python train.py --num_hidden_layers=9 --hidden_size=160 --num_attention_heads=2 --num_key_value_heads=1 --head_dim=32 --intermediate_size=640 --vocab_size=2048 --hidden_act="swiglu" --norm="rmsnorm" --norm_place="pre" --norm_eps=1e-05 --positions="rope" --rope_theta=100000.0 --rope_fraction=1.0 --qk_norm=true --attn_scale=0.177 --bias="none" --tie_word_embeddings=false --parallel_block=false --init="uniform" --init_std_qkv=0.052 --init_std_o=0.0823 --init_std_up=0.052 --init_std_down=0.0 --optimizer="muon_variant" --learning_rate=0.00341 --lr_mult_down=2.0 --beta1=0.95 --lr_head=0.00748 --max_grad_norm=0.5 --warmup_steps=0 --schedule="wsd" --decay_fraction=0.357 --decay_shape="sqrt" --final_lr_fraction=0.1 --batch_tokens=[16384, 32768, 65536, 131072] --max_seq_len=256 --doc_mask=true --train_tokens=180600000 --max_steps=3030 --dataset="wikipedia_en"
MLP neurons of a small language model. Each row is named by its layer, matrix (gate and up: input weights; down: output weights) and neuron, and shows model dimensions 0-159. Each number is 500 + 50 x the weight over its row's rms, rounded and kept within 0 to 999. Numbers have three digits each. A neuron's up and down rows have the sign that makes its largest values positive.
After each neuron's rows, "fires in" lists the words (lower case) most often at its 100 highest values on Wikipedia text that the model never trained on.

L6.gate375:543450491478493466511543476507622533484517532495508456516521518376524503441501456628451431494488496480586290441465516487542442547563524502428535498490590496506534490526447550525514496494563400397519506534500627484519464522454471508445516482578544499490537494612447450468515531542503497529530601482485557478524521613539453506530500528509509517487541519519480596509353416534567536441521495539526577505431530449489516529450410510527395519458488505547541509451453455587495498527459499
L6.up375:531424496508633497550557498540604479447502525518528478548621548456489540498535486578478496539609447492527474407537379495563531427477506471521498516535465429536493543573511458511476514458608413464426681450472422413463486492491475513418498454536466397477585505519548505478498568530497508458458557478523460409571474528589497620474489536561531517547468506480523556426503465502553480545479459527480431522513545407530467473555471455482509529424534459516453458534536565429456499524483493
L6.down375:515579524469492520477480573471588442458477538518572603550515422582485498417515488494545560583558576448526484545502428514441498497474557545449493590477431548461571550484384554467431481561516501490465637544502490491466536472505512429453468553494538444537489487530510492560525553509378610463600582491475517500483522496568513489575468501469599508531516549508549395475523517465505506520483550524497500467538522531484489474526518432533494492426417585604578506545636522407483467472521403
fires in: "of", "in"

L2.gate606:558528468474427442516510468444419503523492504517527550493525482496472439517475478460504546484501533429569566500609516472488492501518632416523525555568568445581581492524482547507559547458504521512402534620597412567544558519515508495609504492454427499477523582577498560469480482424485441499546498447472505466381576524398501487508513491550525426549528461480485579540439586454469450554530481444347495454494517460475465496398467512545512569446474490507516459483529506502479510503585631
L2.up606:514546541442482445480501526472478493501504455508480535447474562535510513559532570518534470482485465492599452499457505501551512614395566427492603461620519456501480474521448519440571655527570426491433536547512490526600484501434629528589497493458476444501520551521472553511501523539490550476447451545410500435524543576495473452517501458574557470454464546519549465460496586572463536531490540383435615475529590535526557483499510503593560513540439502555515452481565498467513517382527441
L2.down606:532484388460488528520529529544436467568415555480479537520588442534496500498497455516393557506601462521577484524549552506494513492464582492519476431513480440630434402425544480472514520477501598628524570541584383459536539538518388435558465493453486551486488481555509538512508409439556424600569567475467492443511483469441532440473506462472518541432549467457492570516536501478521431485454463538520441499563493461506436518485426525473435496509577587445566568557497502533502419563494489
fires in: "de", "la", "launched", "into", "launch"

L6.gate203:602496506458530482539515513421389511492640483472453555548576504510500485450550581493495526460441487535535482456505453492460554459607399527472460522493513510537423461517433511503420504517490494543512534526450493489570482496504423464510498573512476502437516405488488521563492500515491445528524442547532487549505498569496517480484587407477512599539502514478343425663501480496650490497503573576473582473550493444478499557488478551523504534512497418557396522504507515437512559504626571
L6.up203:560528399495532563485529555506468458595493492523452506493476574504522496492528444539392459496425503484481472432482468411498506442459503574463347532470432455421474550453439482494588527524474520540445455474550573566605426504570378502398538569471570446537394537465532588508576448545454430465395458582517506458430583515513450441501467426513509509530489475409402523502413534474457543454462566500508469535469534464477525463500469442501479532439492508497487500436567513462461480537547488
L6.down203:539409476482490490543536432457465545469463502453498592442581495433573475527561521418507448442504476535543488474519563334422604462532402527547508504450551477542402478553388659521450421486543541487481486459527546504503482504543559491473480598506478490488520456466529541424433479440512420543518538484443444559550523441494488580501533469491504515485481466577474530524555543486560501448562540512482501454593386458569448537607584456502469471463529479532407509434459486504507514478562484
fires in: "and", "to"

L2.gate329:585494487430565489513571464533465530527407447491573489425587508580477488438580498434438425538454568532492519509487526509503471543432575453494504427539415534481499555481492539503483497594413438479455582421441548400513568467498418543500548499539600540488563527426534467452398480542477519430527494519531516488567515544449550516552431494510474466498571440497531501478544488625448512605455554436505616524439527547496526530470429522483482477421477462571386469553520494501434493560418498
L2.up329:547523465501491458468505529476514509483514631553581532408559430515547458535517476375583474610436418446491417440471498527480485497421414601565539491505489541534426409520473459564509489503540461516446532522478532505526443518424469467497448508457448477448564467446487556531606485528457510535513578523566500605528556532614394490486574497513422496479478496463484577495520468606508520493410547569542475442449487481539513466473498502472473561539444468530407586468545556612451502536548500
L2.down329:505567451508469504499471448531538550485586576446522568491491457521496525567469466494470489478474476532459415528525539542505473435461523581576477507576424484571534448460571438529554515447439519553513515410460483435359527503513485543448506488453409484529368486497359530524446566528432485505520493459531552561475532484547463405522567513517415381464495448435443498437536450484462515444517679567477524496527599539468481535522483490386489520492512455577506562539508551505569484482538469
fires in: "to"

L2.gate636:468502441509591528492431591563420459438598465501542481476451560487463473457490400417501529521442544493476511462461596525527453522520541479627527552402521453529525614436577532517470464503484515417561498490451476523437476539495394509473481519453523455504507456501455507484526559483477470463503527484485449513445481403417549464432458592541508428512509467445491521375549453529505564565532538477545505500550484460519508623521506670469493483442495459502481548471444612528409559544542465
L2.up636:530626524545555510557481478401545433496436530577519472552529560507370495444452432531526526518437469548501400390478508551547552462411488455525441515437546456368525532539504525489499467500426527480496447460583514534393494524488478493441497484576417472541490466531484448457539407459526468526543541523473490372532529507541520575472553538547469434541443517571492518496482484538539507512444496507519471320543575513518598474488532616501473468464455469527470490442540527486448448556522455
L2.down636:437495551503527534517476494558396448492487492452513566526516549568437498474482504467460336496449481451464562490459597460484503477490503588561445474483477544567411452528526475454466487475552507454446405548462489521436451658522417507478511540445449519514631471507500452520548502456482488551512501595503555579548518491431366495574508507602424449497489438461488459460443609476509465528517588502459518472432417515544515514459447532486521492527395457423472548459511521417433508458495475
fires in: "he", "she"

L2.gate3:520528432523394552506487402530499466555504455514565453437502425515525538524464535538527560483418578470467457475541482520466583502340469502536486556504422398560480484514596458469469509515535543504460489537475460519413576461508460526586476492421472500558526555478489521498503467500565470390479539491500497452482513518499484395439571511419474543578486454499464503447509533541392577493565580515499536424477428415519619568432571490348458411458510459537464465508475524518491480571510512
L2.up3:320428491510523432399516577369442492605582515522477451507557408529510496515547408466507525425461455526468500444529465488514504533536518588505509465550551498482468315498515437465506442499464521548480499454487476484461491479462513403545516501375493444528611518491590496479486573505478478429508489497514467535497572452503491495456482401501498455480457510409462517419509391446474485448515451476425559530468504474600548493543571539519444446530535541516555475453527529509507463529504462
L2.down3:442526468429521510491502488373492458437507479446415496574416476529499534562578536502467497550432478474460509511572442357589554551465421472508484550586552555370505496562474557514457537564509516499485426570463486465579441515574504561465513472499467543590524535452456432447535559487590540510519521503449523463493411425527488576644491545543511511516543526479576505460621485524525568550518520497498498475566534514508542398484592488533474586500475596481454453490504446472434522503477479
fires in: "that", "which"

L6.gate315:527499466479485532578569442570429471607481530561590517502485503420483480476475492391467441632468511593505480492539499470416629529476493500502510480507493569461486590400456519425474451502450490493372480516487512517582581471496529411493440569558518471475479524463487537492435435520530537433474440498541533455493457493535471474562542477546523486445531479495541531467550482564519543546464478407489507572528541523482503512561495537435458507593360348371511532557511476507566474465480537
L6.up315:529491565500519578446420524454490390560406524481543555551547482492471477398476447447515447493558479515586548569522490446563542548458510583492489498503519458509561504631468483455470615526497496458440520428560504517471486467509468456507617591506464598518556425520449526481529476396488505561525524525527383504445545500513370551558504621451570517489525529592470582522458445492449473604430472455543525472518554551491487532505476532527485531533525495515442483465546480624461497570512506
L6.down315:531485597542453522398493468493509487612507555459458493437489513490469496506581550506431478467471529510442527575580502468464523528433431525452523528483531599498425508540494369473452440548551484472476509529493435430546516450478438529575513483493464482459550585535460528498522456509484595444494535491544464545509495534569430487463593556457463559551523501511495512514488550567581529505471455592492383524390539489462495470518500486550427681574488443445425473474529570502526582467376437
fires in: "for", "to"

L6.gate453:584490479509594522564516488396537496428638546541444493481522545563439428460525525417437468516485517488566374484528514491446431430508489555607458537391506477494526565511461459507531442492526521527540516566514556506477496566477419485508466545484476432529431536463455525519474557381546488560488477451535514471391488568409479445483539459505484502576542557404440507506532492477522496458479582481484476539633450487525487412538468509559529546421421452495396542516575530505487499528514605
L6.up453:535506545467478540375391508487464537545498475509501508518565441658477391504537502492416474553582535531487500456507476501502531449497515495425486489464483509473536604528428609594520520534467524560436427445540510529508474500549482382404544437465517507538491565456416543535464584471443566504500515569523531379416486541433437553521506532485462450446543436494548446421522400444551598536482543532552490475490434536429489565502484587503410538473476509484450480505450531480550481514560516
L6.down453:553493528415454562501486505407386484579517477482494447480498487585525432514486442545533418551522440450471526503535470395532493505458418552459607509430472553475485456567425517526633532500443524519513531485473486543511526451532480437580483533518517557419571561486525535420379454460453453461481541590618407462474480482543506577506499457481495450492475568483525422461440528524512419560498551536539527490563555511536536577413349527441491464525555518444561500498498466418513541505535519
fires in: "to", "not", "they", "you", "t", "also"

L6.gate201:504519459534525548495587577557465450503461535505492491476514456504540491509540469520422521526534427421465523520399452550511564503524519517491541484511471454536560542486531415437501554512459493437506435523537500512468504517419569490474480396410532418452439613511399502549623488461542522627511549455460529473428527518358440497485430522514443501544495459493517502496424474539594477501456492620441436589526405471527481443436478491515515571432482494461506531566511557481487481376545627
L6.up201:454482461487440519429517570450517504488470502588472439481486524478558517512592497460436500568503485467483439470537499447494483563466457485539493554566555488465399493442578534421445501568546480462468543582548513488608555437509552513543515528533457549480494409518446551432524458459508523508544572499590524460535491469565508418520474496423453469488444535539525502555426486491510611616372428557448489449420514489555467544501461465469513665412493586555580501433508475463399514564521441
L6.down201:492442464512476567491488441503496505469418513583552492510564492507432447433548565569532475538568547515557582478533475376500555463500479501463434519593501549517508519554448553503527557487482507599519544520520515555544502478458589459558556488493451503555418475528487525418445561432448530435505626538505470571447526506489505563525557579548496518597422531584588402533514513545510529569474573479589437476537454440573592507491535530482518579496410469570434554536461531515439519566502377
fires in: "of", "in", "with", "up", "back", "from"

L2.gate180:574458417525525521465566477496589516494629444487490545564495494529611487537439537511456532522458542475485514494468388444519493474563529492541462474530480506568413524475642536483515499556414539392467482474548508557522595481455454455555539549437546469428537489513489483478498512546520429580523402487501437526437492502537554486448565477484486482486510572440476492494543355536576494569524508439547476577608615500523458499505461561484519579520464576618477473425450549562502543512479536
L2.up180:490606422523504531498473512495485516432479500452473526517513509443447458491506532482466514566453433540519572565407455544370494514461428501580434498503430498463500538490448484523480419569536543563444486674525479503486408467432514638544525398437578484520484485472514465511533486525457537446530494509551526450502530456532372481528515504430504469528462556528524532538463487424362593525580543519422536483518465530475445453530564501498462527393499506451574483443546556435565496415514449
L2.down180:489491500552631529558595409490417408447452522476489468501475476501406616495483512533511497462512462502462430588536480500495476554495525444580504522445533520511463646546471507490473454452434500531473579524534494537498472467567463569502456463443515498481479550411512467599449481563587499528492579489631539598521493416485480447518547604520497443566473485449505542465520431423419553487539534526560541487499494483406610500473562492482529488501527428471393555467571509459559446562521496
fires in: "played", "released", "beginning", "served", "sram"

L2.gate269:515499416494452522440562495404440500539554427492522521384431530505520446555525411575491435430529406485575482414596507501500548514475518554435600545579458464451533571454488533511504608526554482521512441555594550468403517558548456559556495557490572519513534574498508589440589542521509512524521558527481581570510399480547496492445463476507465611492498534490504513520476490547411516478468539477436467548551462538532501532606633520537444479488501416542490503522525531564486443463553499
L2.up269:509513571535539507449499450506452463441446532558564468439566566553465511489523397535489514457430386438517520514392477627497565466548532445464403473481523497433497431493532673515494501489458541557511486484418506467492540512462398519606497443469479533405530550592463466465543456503507472534417537507437428479531574508450448435483477485491560498465545492523504532538384463373524529512585491490510519519486515510505482477629507510536435444515524512457515381440489532579464500459484522
L2.down269:430538499518422538462515537537458466494433494493488545464516397424471519589594478543523421429455516482414548585502534539545465454456551576621399450542561463516505507502501546573418418523475488513474495495532515533516529462560458444430472496533490443541477551486371463489462525504576457614401509547406520392526464441483551509498507465579467480402510503460496361491434565494468470502491454501527548454466464502491414637531462482560469503489488592500545497558476489530458475530520449
fires in: "as", "who", "which", "named", "called"

L6.gate106:570454400420505497599596484521546533517463575498474529477540493476463518502462527493596611423478501388406508571507559521555499428496426561571465514422477487464565417412484512480541585586493436480569418500522496468522405487472508434525479478496453464482518557509496515436483461421500492502489565553623578354566553538404511533523480485581503510507501500530431473498410538515504448475491478491548425440482463497439570460433493476488417543492539459544507542506521599497484466517537442
L6.up106:501513555420569529488562485560546526446532600514466471478495419505619513501516427519468609460513492426507542584576469548480564324489416508469483502468524527468518444513563542456426522519496444469548522491473584399531504521607438517476549523533606444472522512479521565466466572526460490521512536563558583468481592481491476503476612512518518478508478549544434497396473507513429442455478540522524538435486518549554589462541601461433548604451475533508515507495538513586417457480512491
L6.down106:463522530544501410513505439472499517513519520452552522473495459400524510556540550586523491527456523522544446553456509444499479473466446496531501524571564491477534559592470499578534460428554513556469442506597551544509551494479496526422531528513604567466485476466561463555495487511535435514475350449504432478425511502502475572614484498486459575535471521514501524487609487428493376369604473570530524421619496537470449602513515542397513477433439509538482485535446474527508630484474513
fires in: "which", "ohio", "who"

L6.gate344:579460492444516509525508460511386461552477472475508500499536523415591500444521439472422482434517448592452490608535506502560570491493464540549523499529550487525504531492527374425565552501576521472484620472511468508578463450471514487480565519504447479465459533528496579562510523507484566433555480455496428544537439592531440486474551489427419501472489524478495554548452526568629496499390516500454476502447397407444439465472555554457523439479509518405487519477478463479422452577650459
L6.up344:533571494566539536501532535487508457395531541493492528606630440532561473579453501596470534552501510538546497419429432459461521428422472487525504470431505476501441496451476513436486468557547554550468577533503543543508425532395462503557513480537467479496538420531415491474462440558507556518535547524525514482502488617618488477424499481422428581565484585497498453456479572512590446506483470416479483496391523445517543552584532471449553437578443467512507530580559575493513477605494483
L6.down344:414498485491530465385490425516410544582480519464511549516458578501505598551480539593549503416441541505618534446518499458580692486517488500461524480537566526459473514576460475559598475530416554425527523512448546509468599485538536517507470443412463498484442452535440386508486537523493460550535483541546513458482513479492512471499479562471529535552555385489506541508456475444506541505396649485537523466436504530497522528501512496503448534481464531523477459564447472451502483578415423
fires in: "for", "every", "forces", "force", "resources", "source"

L6.gate538:473443479329495510496422564437503606491494455499519487451463436488489469477487566489443475540472511516567385475492456509516543517496475476496444551495397530408457415585474468475461497485502582471573543538566530552519515523425536557475516430462538439478416545552481485459491482514491495511471488481522528492477616547522502491596480426606562454486535587516506595531499422530554538522467478595434483589391376505484506467496559505557576553470500578531533498461450537504467517445608556
L6.up538:476556607501464505515506511457495552507515494453507450468488503465459434569581469568468549428497512383458472509526510612525535524464523491471404466544437377459503527396485575499482524516510510486530439495481441494511508525526358646519531555495580500512475585451548413413476448563432505431518467505495524431553527524605479445568584397521604544529469464530555540471475550566523519534512469533474532494556448523437557508430532495575497523415552585469566483584508501479462495519497434
L6.down538:619513536468498491476511466525502451564386526416493560548543497524449622591528468491534541535479516453441460584502496536423618464569527509435524516531539573560513471475501470517424438556468493531552535516494523478639561492503541439551440574477502432513432468417490561529556505667474479468417517495483493451421474471519529465399510479459466445561531502478573503453499561530485461470507551487484424542416586442548515597544452551520530536535440511510515489499518533463419473416423480
fires in: "as", "took", "take", "taken", "how", "elected"

L2.gate397:527492463561561462398572473498459502518474454487545486485444486559488488472513452411430555471481435445506484587608479488494577513506559576531518575511472506464551517509394471497572563457551515438441363563522451473454617540598353580487508455523507574554477566535588365494573457471488556535518463488500543488548503465467532437468492485483519436522401488529568473473508529490589442605435512513492493553494556515509525454558519467502518568486532553539426534468528494501412495521424534
L2.up397:503503517544517549501559531420557504526534484505529510516503525529540522510529546556523491463505282500506508425505541492497503600475557489510572473541470489459488534493503390575500567464436490522503526496421476475504540377533437507523480503463501495578576581534437436533558471547474532452498426462588620525447386564420506491416453524511525415503449488618547522514525502414446471507534545512496417451502522506460424596606474528581477549491490462575524516454552565545474526486415520
L2.down397:469471557500525477413391400537536505512488527540506468477423501487455408536534503486455489550442493490453512593452495463491623504446551577493475459547517560479545493451574561577488545518504512448507548551542530585476525398564503476534429386530536489498485571510450624501472369563527469454522447473528533492599427495444397531580544526472517514441598522528510485422525506537458432533449515477500482523473465525550427619600400536512452494592469574513444507545490506496515452482491532
fires in: "by", "to", "alongside", "defeating", "starred"

L2.gate409:569381548398537485543470523560520542473513447558545405528502530570493497505463541503448459518489516555430522521399552572511561547521505435603530614502461599455603504535515513552548588532638539537416498510440513465581502491541479507483465487529490569478528481512580506441512472457442521561515546531562459463434481484458423397465447486456528484513456498466475504516474535443455435524439485465558548581478541439515502502436462531632539568417559595411518563504486475496511497450480570
L2.up409:539449451477534530550519493577532393523481440468556478491539445536461529523500430562488521572454586495529577521432484468476578499493522520566506517650501496477500474492477548485548492511485472468569450590464475416528432515431461515466490450495450476521517491514472504457523511475519390610599560563619542517534412618453537384466498500583464499524479593501518538623558487494494535466444439465431497589417479481487406508528539584559516576418490419512474528462472486524454438484534515
L2.down409:538418534577489548418496374500494537577465396440523537529458409500453465529513471472497552501403483596500506405474528470474637524474552467481443493451558461520449491521396501534498499516384476454494422591498509463488573509421503603457502457579490476534436469490521472466451494461464508452476576586545566466577453531530534533578494456619501503548461498433480527530512475504452446479540492505511397429501548523479583521477613515533561594466491569478561467485575544490485530522467556
fires in: "of", "for", "democratic", "important", "outstanding"

L6.gate403:595589562469520509545445453499494525561399465536508542537477542531570440467496535476484574356495444415494504494455421472461473599589470521504554492471408449577542455528505572543515415466531472517435579429498599518439476668503499573519494505441514509445540450495503518437546498549473571423431514500520445452590525490407460562504429536492467580507463531426419441511526497542481495462499541525546499505515438464517493505463517609519450513541469470474488528492397515535517622477498508
L6.up403:471507533530530493574578540524501430426505677461560520482546535446463474451452472447496496516507512482506469436458502422581492453502470446585542486548514424473554530426581573564476492521472481497472571611449566435568503516490496378487442437416531518547465514572540511566486407564494422487500571467451498571542546478596479469511557483468506506410517516583557515451483557508412374499486471540590530506591448469495421451444451574502568483495472490537547510521543534460499490503571460
L6.down403:555502569549520413490547561494471476456399511527496505491591570452521478490487508562432465389459479431539532541471479416515575502535499444450379463465431433558462446462553548433539455487529503519456507517531492583445510508505549535572493578403470457489472450501446422537532546497540606496570524471548536477522554479527380587563464489539495549573389466507530482427567531459443505456546564425484547541566419543476527491548463444453495431557573481543416506543401434480521507570503450
fires in: "this", "which", "it", "one"

L6.gate620:453486494475467505540504503489477608420527526468455493501541468468474491483535539446479510346533480544387563593487514532524473478449488546573441503451541534579541467582389565539437450554472517528509458522438439435482543542472514487520464491549461479418451376492499510575499487478446471392466524496561558540536533542567393531503347489468470475531538532514502536412480583539450596513504530460463551543521509520557509484513440556500589469576441596469441489521451437519549396427510474
L6.up620:414585555520580446472414529400405510487519458455470552471567492457540481500461522590443491467510463578589490589517483614465407512501482435490509508473449474423566549494522517526424441482501435534507500471468431481464592411470518487405508481448496485455573532442567406545489588485567302439532488525561467517556551524504496603478525542529442517499499494413499510469486499514457502546493571488530479502517555506440479506516509557531410368515468582474479525478495448477435526503508516
L6.down620:472526457493509533467432476465488498502487462534472640557471464491496493441432413542493459539416495480592443422445444477586544515491554474520502544487503530488492527397463364487561505446540486432492488462541545566521472501537431495437479434641526414483491468480531565410457526558485561547464545528456460409554589539511464450499550425565470549530512495455484450584534406485550461458595545461574485491417581468517516569574532420468531613507572487560482460521504521577503516492497562
fires in: "they", "she", "he", "band", "and"

L6.gate499:484499478421535404472611479454500478449505515505481489387578530459406355501502506502458500508483546478482485522573438504494488468452477446575473610432464352508531509467522551507476447545413512465493455462440442471429449515428517523481517504515527392496515533473486497542541479477478441441526506508507498493507513521554494523509496514422369517546499527473459451306511573531456552441519479476472454425522492467596448448437398551519523482565453520484474500423552429431470475470592536
L6.up499:588565522503551488526506477474437470461413587502493470476534533477566562493421580568525541393460489535529530505479532494516465546563469496451459502437478431481576503495443619643437473443540458525474517456499473451499520570424529453458531558362508498500607481515476547570477579452572483467563463539475547440456576557470531557587542541480446479568525517385428518474577493517476527543606523572459472524525458492522491471560582542485473467533521553513562518409479371502499511533479470
L6.down499:476386463411474431442503506481507530507559540489488564414558460467520508507472561570453519601495500437441500499579514409470617505528425546490505458488547413557506466575501566457462497500384430552488505476446513451534512522519448524457449466487515468491460428435521513537486426408490348435577624545553506501468561471516446552488439470505438483454492524553386543481510500522467509533554555597492534509437548438457494445526501511442466521520488387522441537510460395493457471454585467
fires in: "which", "that", "they"

L6.gate590:522445557538520494401519421513543547461430550452501535403468494521517442517474437522505510438420534542547463451451477488561560534507477386524461551450527415490529465494532507515590480429510449477444479544452547463395437571482415496418455472573566509528480455474509495470485486541524440486471432482495488501527471489510589472423541586555489505527481411454461534419536463577497513552452470459497513497499620526539534488408533480563512496474438335516509492463505412572447552414647434
L6.up590:516462518568571538521571474529534447494466569435507507536540418494504535510524477459486495481489445479496511436557538540516571509567429527444475466455577476496631438586477532517565473538511528462494495574441509421448501504524522524539465431571493577581493596540562431436495534451453403393518495493396577527557459516565497533555399603569475567576499492483504536418625495597545588488502553503490494522496502466431516481470510490540516522412583502552533494503465467508561620483536403
L6.down590:466606442499472415552409542496493458480502528460499474441568560482460476498464416610570471471517403552506507488545482468509457477559389447527428531460530447545567539557482603497453464504447488485460495509461448469497530543536526417400547552508513566462548406490508524493523447348413486446532492528550411521475531507523524577561540462562596489570503449513379435504505513505588449566586520469517573484490486518470511481508574468449468457554548533620419519530542488471478496509513417
fires in: "it", "he", "she", "italian"

L6.gate85:586600495492540559404493416501502570400515564589488483428565489465534512474496541455528535524507527525503432493484493480537482518489518574511583590446507522434591550536434486488421419535448502504461493530532556443504476516423482429528415532381484555447531467461528490389415522399473496548396533485437449488457512466500528527517545479488535434430539437469549527551524555493567459486528586526434432510489498562460525538451429429622588516442433397511522524503566532548471502530562540
L6.up85:511464516480448567589518549522473474461460614563549479424495498472580472440603548479432470553519602413530573454464499570500561570457437500589625397437410513502487529416463457512481513540539496356584490530515448517518515543422397431448479454526450524523458528474460504491480541479537503442579555509515502508523529562495570453445592576428467448411475512494522537584541497537528498455505486459449440517500438449503549479450502491545460541531537410550395488488534451477504470522457471
L6.down85:435431471413522491520487464519453482537541502639426585527521531516537477566677515547511504431460556518564420525467541365598532453547511501544505453510528407419494508462505509567549457510497481486479523423500496479422480454467526477462511494530514593446475477493431499472461543506423503518505563514479590484475446451358491388488410501548609598515496499464458546454506483417487560584476541412483499490510519503486598482510477508473388504460495509485540503485521449524463536586531509
fires in: "to", "of", "total"

L2.gate610:463456510544481517528450536421531469552617580395581502560546496418503509480528521500544538500484484563461494419544440418439603501537421502467474506486460558338493487477517529556428473558514523568496489427483512418408448500529497559568510514514549516501559551522511495457454355610495479436606502500417542462583561488512466492473529453533554515494484501513585437499495536435494481499601484544559423480548531482606562504527417528448494521501493508555503481575585485570463463471536537
L2.up610:530460611532550501606499524569544388516501503432442501511484480498506547443579492513452493416399505545541545563529589460578536477443481467474532491466523517487493455510476533454524522466551576556521463489544549493485465450518428484448539468481487566431494394549575546441524409533490499494497437524438526425554495515451540436513452435529482556524523555507472433486501555394567604510525549450426388423601523556486539431409485565477495554557523573512501443525442451598547522532587575
L2.down610:507398537445367574425543519533452482462454590464515596592489508544486573442568602461456593469511466506481514538564562514487568469431465530564430523443507504522467444499506448506490533539499519455531483522523532476554543599564399517553531534527542387519455489523511493521529581484559518510469420524442428452455478467521507472526559564547504546483466516464494494553627545476481457501601590583445493523455502481536474564600546557433485416537473592457442500466498509504561559491606500
fires in: "and", "but", "while"

L2.gate427:358458493511502596559489495561579495574440565463464539466480487472510490515477457462483514534498573517522559514480435493580563483522572508477515519376445462495501466534477444553573528455583459513568476469406522529571465566505485460461420514561546643454560511516493537407490417418522440608483502491443534513477516549496489493523469423504504531553501469479411507477529532490502491552559602534500602542561459481556520395495473577431465439494594450491397470493399513497481509540531411
L2.up427:493504476505503520575496586437477594500441565498452470589513522476453543419455424384513562469474512592479459445521606492589491552479505479449579559374486396521584585527555476549529461510457402433486491532473535518484565486484462463480462495483549585489525488503545493408553395490436518503451381435515453464525464464554449498586457500545537489520472509528497451479552533550475497472519584526529571549584421491502434551421489486520550565528534504427448445450409572471512464567463492
L2.down427:514492514494516470465550497437468458455435539508428597482548543495534437479515476545540516450490535409426507429418466524518559524464560535546539463506528477500495493408486495436446444562555528489440462470406425443538481433466540510401390465527586567611462426529493507511501417487440594458420560424467371464406494501460520549474472507506476407531476470536520543574546516455468524488426516442467498466477475472460381514545490553547540515422580463588402515515499467475392445546462498
fires in: "he", "this", "it"

L2.gate317:552484545502567503597514551516546538541568526489485449469474494528511482452487503459621461464473543524436483568507444475526526497527505488513433535501419501523527544481562465493458500480496455437581549539539522509554487441489480535538542499436522555521420464573486547425542459492381421498548519421422517530354460562473484545562543522588574474482497597510492606569476368563600609498453490500530480538530481490525471431521532619508532563501433426466495555573481404412568566491484490
L2.up317:505468493463555453511509484466524542421511542503477484405467473503497469482496485533617522456524495555479512485541440426508501458447549533599453505543552510502464526425535442597387450518486490494516516590507536547569424490518492555481527459453507522487406379548547500439483447504365500485483508433472522433400569480414538604528553560610596534490494560417459525550442486479605447554480481557521520444533522498529394505409475545472553529428502491521430445544514519388518472528565565
L2.down317:507522515497514494450527524529495520537506516590573595489504555549449569526456491474532499527466514533619438571462535557474639474371604455423447470478458417541487426542581525563492531517503589525518481552526392558486582475493523518530537559515498488563396516558517473460560399509443488485459468539497514550405513415509497499567510452512475529471495408514416504508412491529386524498580468582453579593447464528496471430529497496484523481438505591554497455552579515458517556524519456
fires in: "up", "make", "making", "take", "takes", "taken"

L6.gate411:445476540510443540599443484478441515424506497570515424475526444572504450457531445523485390538529542525569478541523437527523498420571498583532511579449471548476414419525472495538660483472464550443567496560518500545558469464474460488499413443499502462415459489563481544513451497482576516459472463477534550603416506485495497415436512535599499622442555533565500461472423435518529519508536472446559514450477495457447561490504429593474427481510532525364435481520512490454587510458531551
L6.up411:574459491529513550485420543429473453547490412491468442539488429609517420539489450522527550559447541447446462472491531417561468445375621503446513502560546422444399490637453490548524476458481578545483434445538539493541512584493463473523515506513431473492500523505452561576448482532454514453534529545529463533460505466444558500423450505548482568544538510544458525565473554490535518520513576472477508535497495412458543483577558472527515450365430460604422482518418486536573597526491532
L6.down411:521520421343471437521468493454483522574511548391470417452467480467524465469518492366528472452511557587569470456504480552518541489513506575629529493450450405457486484549465534467571505512539524458409517484518511575488454496497488462472492412517517508448466457463523492495388494487533450465541524563621563385489538501515435551480522481535501474642466443486499466384460515415511496438446527499452498515485459523526475556459384419474463500522453445575485476498476411560554471494556517
fires in: "not", "t", "utc", "never", "can"

L2.gate203:532479525464480493513526508494516475564458491637516551461592550396621465469513452515537525567530505523499471506549450397478461542483521477455443526555481512439549456604506517598550443577669501555490466505532447551464458500533489530501449473517444543458571521558476480519557456511489556573552581496552515384590472493560428525425438474531581425510509486510530536551398490583638477541493465425525560490476499500516474537464487459517496524453486536501450446385497491525407534534483552
L2.up203:483502500470481445484544459496431445476494492519486509502512511403590415613431504555522622534524495498469461475589496529510450508560570554542617513587525499508526443488566484555487404544498493490505473536522480495490431476589420491587519510387514486411493491626557477488485486457489533574593571471503511449440444486563597444529484496408550494539536436546492552441536443559477575509475516468532495418547553440608525560500420541497432540419499462408478511406454495496500529550445472
L2.down203:476491602566464548488565519547446483479553479558440530514527547475573438404492452555479499444462460453553430420465544412540489529531538522459518570499559515535445518373462478481494501457510539497550512476633500525475459495467469414494539550343508496452487583550454472598466559477558514627557573462496480488440481568442559447444438489475465570578499472543549508498552511433498613482595480459528472402572502525503516431494520514501468446412506491459518514526536558568593454518507543
fires in: "of", "name", "second", "2nd", "church", "personal"